MLP neurons of a small language model. Each row is named by its layer, matrix (up: input weights; down: output weights) and neuron, and shows model dimensions 144-239. Each number is 50 + 15 x the weight over its row's rms, rounded and kept within 0 to 99.
After each neuron's rows, "fires after" lists the tokens most often just before its 100 highest values on Wikipedia text that the model never trained on.

L7.up115:61 80 26 45 47 44 40 54 31 43 54 56 37 36 44 35 52 62 35 70 70 61 28 75 59 48 45 48 38 46 56 31 44 40 54 33 41 71 58 49 45 38 23 74 75 44 48 46 56 45 60 36 76 68 45 77 47 50 50 58 45 35 15 20 33 50 31 53 95 45 51 33 67 31 30 30 61 60 41 56 50 52 71 49 41 44 36 45 36 45 42 51 45 53 37 59
L7.down115:29 31 56 56 35 55 51 41 55 66 49 48 54 69 58 35 57 57 65 63 47 25 51 34 86 34 38 35 46 65 37 31 55 47 76 49 58 65 49 42 37 60 27 47 47 77 65 38 53 63 75 75 42 53 56 29 32 34 35 21 36 37 37 38 39 58 49 33 14 17 50 40 59 43 29 57 30 40 46 60 30 40 35 38 38 47 59 57 50 61 33 74 70 32 46 53
fires after: "ch", "ask", " h", "y", "s"

L7.up86:76 63 30 27 39 79 30 57 56 78 49 46 31 46 51 42 25 44 46 50 79 63 20 66 49 56 33 67 50 33 35 82 14 50 61 43 38 68 70 51 36 48 40 71 55 76 38 51 53 55 47 68 47 28 47 36 78 30 51 55 62 39 28 54 51 65 81 40 67 59 49 33 69 61 31 45 60 56 40 64 58 71 54 57 42 42 28 37 86 46 66 51 52 43 45 64
L7.down86:16 55 39 36 35 42 58 43 61 32 49 22 48 50 68 43 62 33 26 56 44 59 66 73 36 42 34 56 32 23 70 45 36 47 51 45 55 37 54 53 69 65 51 44 15 38 64 42 59 39 49 19 52 46 69 73 41 52 63 36 52 58 56 84 58 44 32 44 18 15 39 65 77 69 49 52 21 43 26 68 28 36 51 34 53 47 58 64 34 71 59 44 53 58 41 65
fires after: " p", " m", " h", "i", " P"

L7.up603:39 71 49 62 33 42 50 67 36 47 63 46 25 19 50 30 46 67 76 47 46 53 34 61 49 42 39 48 40 61 76 56 45 53 36 45 04 87 54 48 48 47 61 60 50 49 49 66 41 78 43 48 58 13 59 33 62 43 32 20 34 25 57 42 47 10 64 69 59 64 45 33 51 79 72 43 64 78 35 46 57 38 27 59 59 74 30 09 44 63 24 53 56 47 40 48
L7.down603:65 33 37 36 57 50 57 20 61 70 66 73 40 60 46 44 59 39 30 50 62 54 58 53 42 60 42 59 07 54 35 65 47 11 46 45 63 37 46 43 59 65 48 02 30 49 32 63 48 41 47 53 40 63 31 69 26 43 81 69 48 69 78 46 70 43 14 63 60 46 61 30 65 30 42 57 59 51 29 59 22 34 45 37 31 48 47 39 49 37 57 19 57 41 83 73
fires after: " M", " m", " f", " F", "M"

L3.up418:47 52 05 49 67 38 67 87 63 81 52 54 80 35 58 90 63 58 59 64 40 42 62 65 50 48 49 92 51 49 44 44 59 69 49 64 35 36 66 66 64 27 49 51 61 40 53 58 63 61 41 49 39 63 46 23 46 39 77 48 37 42 41 37 34 62 63 80 41 72 43 69 37 34 35 55 57 46 54 60 55 57 45 48 56 53 56 54 35 28 71 55 59 42 34 50
L3.down418:78 49 56 53 63 18 51 48 57 28 78 46 55 57 50 41 50 47 51 59 36 47 30 34 67 49 40 58 33 48 37 59 39 32 30 34 48 33 64 56 59 72 51 30 78 63 46 44 47 46 42 84 55 43 32 46 29 32 38 62 43 17 51 33 36 40 60 55 47 53 46 59 48 62 66 42 73 63 70 51 56 29 55 63 70 53 56 79 73 77 33 49 36 59 58 18
fires after: " j", " f", " s", " re", " w", " bel"

L6.up98:72 42 65 37 58 36 37 68 68 48 56 53 27 42 42 48 62 60 40 41 66 59 25 67 53 49 34 60 78 53 60 39 30 51 52 53 36 86 50 55 47 68 59 55 55 13 50 54 76 47 48 30 41 40 59 69 42 55 41 66 63 40 39 67 48 20 52 43 75 49 48 53 52 40 35 56 80 48 57 59 62 65 60 53 26 47 26 38 56 51 53 34 50 39 33 87
L6.down98:51 33 40 42 58 28 53 18 35 79 38 46 61 50 34 58 47 60 52 68 52 44 51 60 32 69 44 38 27 58 49 61 55 47 39 17 49 47 63 58 36 50 50 41 39 48 32 57 35 59 54 43 50 38 38 88 49 40 61 43 37 27 50 55 37 83 37 44 66 60 51 43 67 60 60 61 44 39 44 63 23 49 09 47 74 54 52 54 13 73 43 30 44 78 44 47
fires after: " g", " G", " m", " B", " b"

L5.up407:26 35 36 45 35 52 56 39 51 74 43 56 39 60 50 27 55 71 57 44 59 58 24 20 46 22 47 77 69 50 60 60 42 50 57 51 46 53 72 64 60 70 57 71 48 52 51 43 77 63 31 60 47 39 42 48 23 47 59 80 51 53 51 62 82 41 56 53 65 63 78 59 38 59 90 45 47 34 76 47 38 36 37 33 56 29 36 50 83 81 40 42 29 37 49 27
L5.down407:30 36 46 48 52 65 44 37 40 36 35 29 36 50 70 62 45 25 44 61 34 53 36 22 46 34 81 55 40 57 70 48 76 33 62 66 27 68 80 30 53 48 31 76 73 34 36 46 51 36 40 47 45 69 38 66 51 55 30 94 75 47 66 45 55 48 21 54 64 45 45 41 27 94 59 73 66 60 47 61 65 44 51 21 48 38 56 35 59 47 60 36 64 41 51 37
fires after: "1", "h", "2", "0", "pl"

L4.up162:28 44 21 48 26 45 22 75 45 61 18 66 54 60 46 39 52 57 48 19 32 68 19 81 31 57 44 41 42 45 45 39 59 71 59 81 20 82 36 55 81 37 50 63 45 46 47 46 52 42 40 37 38 57 42 52 56 26 38 56 47 47 45 27 31 52 71 48 68 56 47 52 57 73 58 63 58 54 49 44 36 43 51 35 27 55 65 35 54 59 60 59 55 59 68 32
L4.down162:64 56 91 59 58 57 43 35 51 39 39 49 44 52 39 48 28 68 10 70 51 76 26 31 48 49 43 38 53 58 60 58 25 44 48 50 59 50 63 55 46 41 72 48 48 37 57 37 56 49 53 41 49 49 48 56 43 34 48 42 62 51 52 60 58 57 38 74 37 32 61 44 58 51 18 62 57 47 45 41 59 27 43 52 42 55 51 45 46 50 50 62 78 46 37 30
fires after: " h", " H", " s", " S", " is", ","

L6.up269:67 26 33 62 70 36 60 25 41 34 38 64 35 33 38 68 43 71 54 39 27 22 63 68 55 43 63 33 57 53 58 86 52 63 56 35 46 61 43 75 44 15 37 37 35 39 62 42 66 77 55 32 78 49 45 54 60 45 65 40 31 53 42 29 51 50 73 67 55 32 34 52 19 68 58 56 63 61 36 51 70 36 63 35 45 57 40 26 50 55 46 42 84 34 51 61
L6.down269:62 62 47 64 42 38 37 57 55 55 28 40 24 60 30 43 26 76 45 50 50 06 60 72 45 65 56 33 63 51 60 41 68 52 34 71 61 35 34 56 63 43 50 55 50 47 52 71 37 18 68 55 62 72 41 41 60 49 45 15 48 79 63 71 73 59 52 50 43 35 56 62 60 22 74 41 59 23 34 53 58 77 16 36 63 51 67 57 44 50 43 57 38 55 55 32
fires after: " appro", "-", " (", " M", " dis", " re"

L6.up661:62 56 29 33 50 52 50 53 60 43 28 64 31 54 30 44 42 53 37 46 66 68 00 78 34 55 41 41 47 55 39 37 40 53 18 12 29 59 66 45 33 38 68 85 57 66 57 54 47 61 36 73 49 16 58 69 57 56 60 49 52 34 51 50 41 73 71 49 48 33 76 45 74 53 33 26 90 75 46 54 37 45 49 59 48 57 43 37 54 61 44 65 64 57 34 43
L6.down661:52 42 16 30 40 38 70 31 37 70 39 51 30 48 39 31 44 52 47 40 81 59 49 56 26 61 63 36 43 23 44 52 56 32 59 14 22 58 49 52 68 69 52 54 28 68 60 71 55 43 39 60 45 50 57 71 25 66 42 53 63 42 61 32 72 62 39 40 31 25 27 49 39 63 50 45 41 49 36 72 06 27 62 23 59 50 45 65 55 63 28 67 39 77 40 43
fires after: " m", "s", " h", "H", " M"

L6.up56:49 60 71 58 50 47 53 43 38 48 59 44 63 61 52 61 62 61 51 60 37 52 41 48 66 51 40 29 53 30 67 52 30 64 54 55 26 83 36 44 34 48 43 46 56 20 81 72 46 43 58 83 15 29 43 33 60 69 35 59 40 27 57 51 52 22 39 59 38 73 78 66 36 91 57 55 47 76 39 49 75 37 45 54 50 42 42 65 55 63 60 44 49 31 32 68
L6.down56:48 56 43 37 73 62 48 58 40 72 73 53 37 58 41 56 41 50 50 56 55 46 60 54 45 35 75 49 59 24 50 49 73 59 46 32 69 41 23 15 30 63 55 49 43 60 28 68 56 42 59 43 78 21 50 66 50 33 62 57 42 47 55 56 36 40 45 65 45 51 26 59 59 69 31 68 65 54 45 21 46 44 54 46 62 63 66 41 06 51 51 31 73 60 48 33
fires after: " G", " K", " g", "g", "G"

L7.up754:64 54 44 48 42 56 47 81 22 43 68 81 39 29 28 38 44 71 40 36 59 47 46 51 50 54 35 55 69 58 49 54 60 69 41 16 36 71 30 52 50 55 40 69 29 44 38 53 89 91 29 60 54 33 16 57 68 12 45 50 50 30 50 27 71 70 85 50 53 36 39 40 47 43 52 48 71 37 78 70 76 47 21 60 38 66 47 31 52 56 55 23 51 38 62 73
L7.down754:20 54 43 55 49 55 53 31 52 67 38 23 63 68 55 59 49 12 49 50 42 62 55 67 48 61 62 50 48 61 64 27 51 39 57 44 61 74 26 39 49 54 43 51 34 27 19 40 48 62 41 58 40 53 68 57 70 59 24 24 41 66 54 75 21 74 17 28 39 48 67 56 45 50 69 33 49 57 36 56 47 46 60 44 60 62 65 54 56 48 62 53 85 50 62 45
fires after: " L", " R", " J", "-", " re", " r"

L7.up644:42 65 27 53 51 34 49 41 33 54 48 65 67 48 56 62 59 66 38 24 76 51 41 64 51 40 71 78 97 56 50 71 59 56 56 53 70 57 17 45 37 61 63 34 47 67 64 49 56 51 17 50 52 46 21 41 61 48 58 70 60 06 35 80 50 70 92 57 55 51 37 33 41 60 54 53 28 44 81 58 26 36 44 82 58 61 50 36 68 46 60 49 57 48 82 31
L7.down644:73 66 36 69 62 50 34 59 56 49 41 33 48 57 71 44 53 38 49 66 30 54 49 37 36 28 51 54 58 49 62 54 27 49 55 39 16 58 62 80 55 43 25 37 50 66 51 43 47 61 80 30 33 46 43 43 31 64 35 62 43 84 48 60 06 54 35 60 63 37 98 41 64 57 55 53 51 59 55 41 50 53 64 59 47 13 51 69 42 39 51 54 52 53 16 57
fires after: " d", " D", " R", "D"

L7.up378:61 46 40 37 75 60 37 73 57 56 51 50 43 22 49 40 64 63 55 43 34 43 15 27 60 38 50 76 75 38 72 39 59 60 33 54 32 39 59 42 27 26 50 42 51 50 60 46 37 54 52 28 40 62 42 49 48 50 62 65 52 22 62 50 48 35 54 27 38 74 48 39 55 69 39 67 41 66 51 42 61 52 76 44 74 70 29 66 48 90 79 52 35 45 40 57
L7.down378:66 53 45 40 67 45 65 58 31 71 22 53 56 41 49 54 35 69 55 69 58 43 68 45 43 20 72 42 53 21 42 35 66 69 45 56 58 52 60 27 37 60 57 49 66 80 57 68 71 36 37 47 42 47 44 49 19 47 67 43 48 52 47 44 51 44 50 61 59 54 36 69 51 39 48 61 58 54 61 62 35 38 66 80 26 38 39 45 50 23 57 35 42 48 57 49
fires after: " G", "G", " N", " g", " D"

L4.up642:61 54 39 15 39 70 55 84 32 66 45 50 33 00 55 64 56 42 35 60 25 64 44 37 48 52 55 62 39 62 42 51 47 77 39 55 28 52 51 51 55 39 42 77 63 52 35 72 46 53 33 49 55 62 53 39 20 40 58 63 72 59 23 33 27 28 76 47 50 50 59 44 71 49 73 41 45 58 30 27 44 50 64 48 34 47 67 13 53 40 42 68 33 37 54 74
L4.down642:48 45 41 51 27 74 53 70 46 42 73 44 56 42 64 69 46 67 42 74 31 51 67 56 53 40 42 61 35 45 46 04 53 44 47 38 42 65 78 43 47 70 45 34 57 31 42 31 49 77 25 69 39 65 24 61 43 28 45 28 56 49 49 49 39 36 78 80 54 62 34 47 68 63 27 55 60 54 51 50 59 45 31 60 49 17 46 99 51 52 65 71 70 46 40 40
fires after: " s", " football", " S", "s", " f"

L7.up522:50 46 56 15 22 79 68 49 57 54 46 68 38 48 48 48 51 34 60 58 45 51 51 52 39 46 24 65 43 52 84 68 39 83 39 44 70 68 73 43 62 38 61 46 39 61 57 53 35 46 57 33 43 34 36 50 55 18 62 46 51 30 47 60 26 37 55 59 76 47 67 25 43 70 47 26 66 52 55 48 59 51 57 70 76 55 76 24 27 40 43 36 42 28 45 44
L7.down522:38 47 42 62 42 47 51 55 72 00 78 45 50 07 24 50 64 71 53 43 62 47 39 63 49 51 78 44 16 54 52 27 52 69 21 52 27 49 38 36 43 44 54 49 36 34 58 73 31 34 47 83 40 37 45 41 65 24 48 46 55 62 59 74 67 41 60 60 38 47 57 46 55 50 55 42 49 47 52 74 71 48 52 57 42 54 50 61 48 30 51 53 80 41 53 48
fires after: " f", " F", " P", " S", "f", " Sp"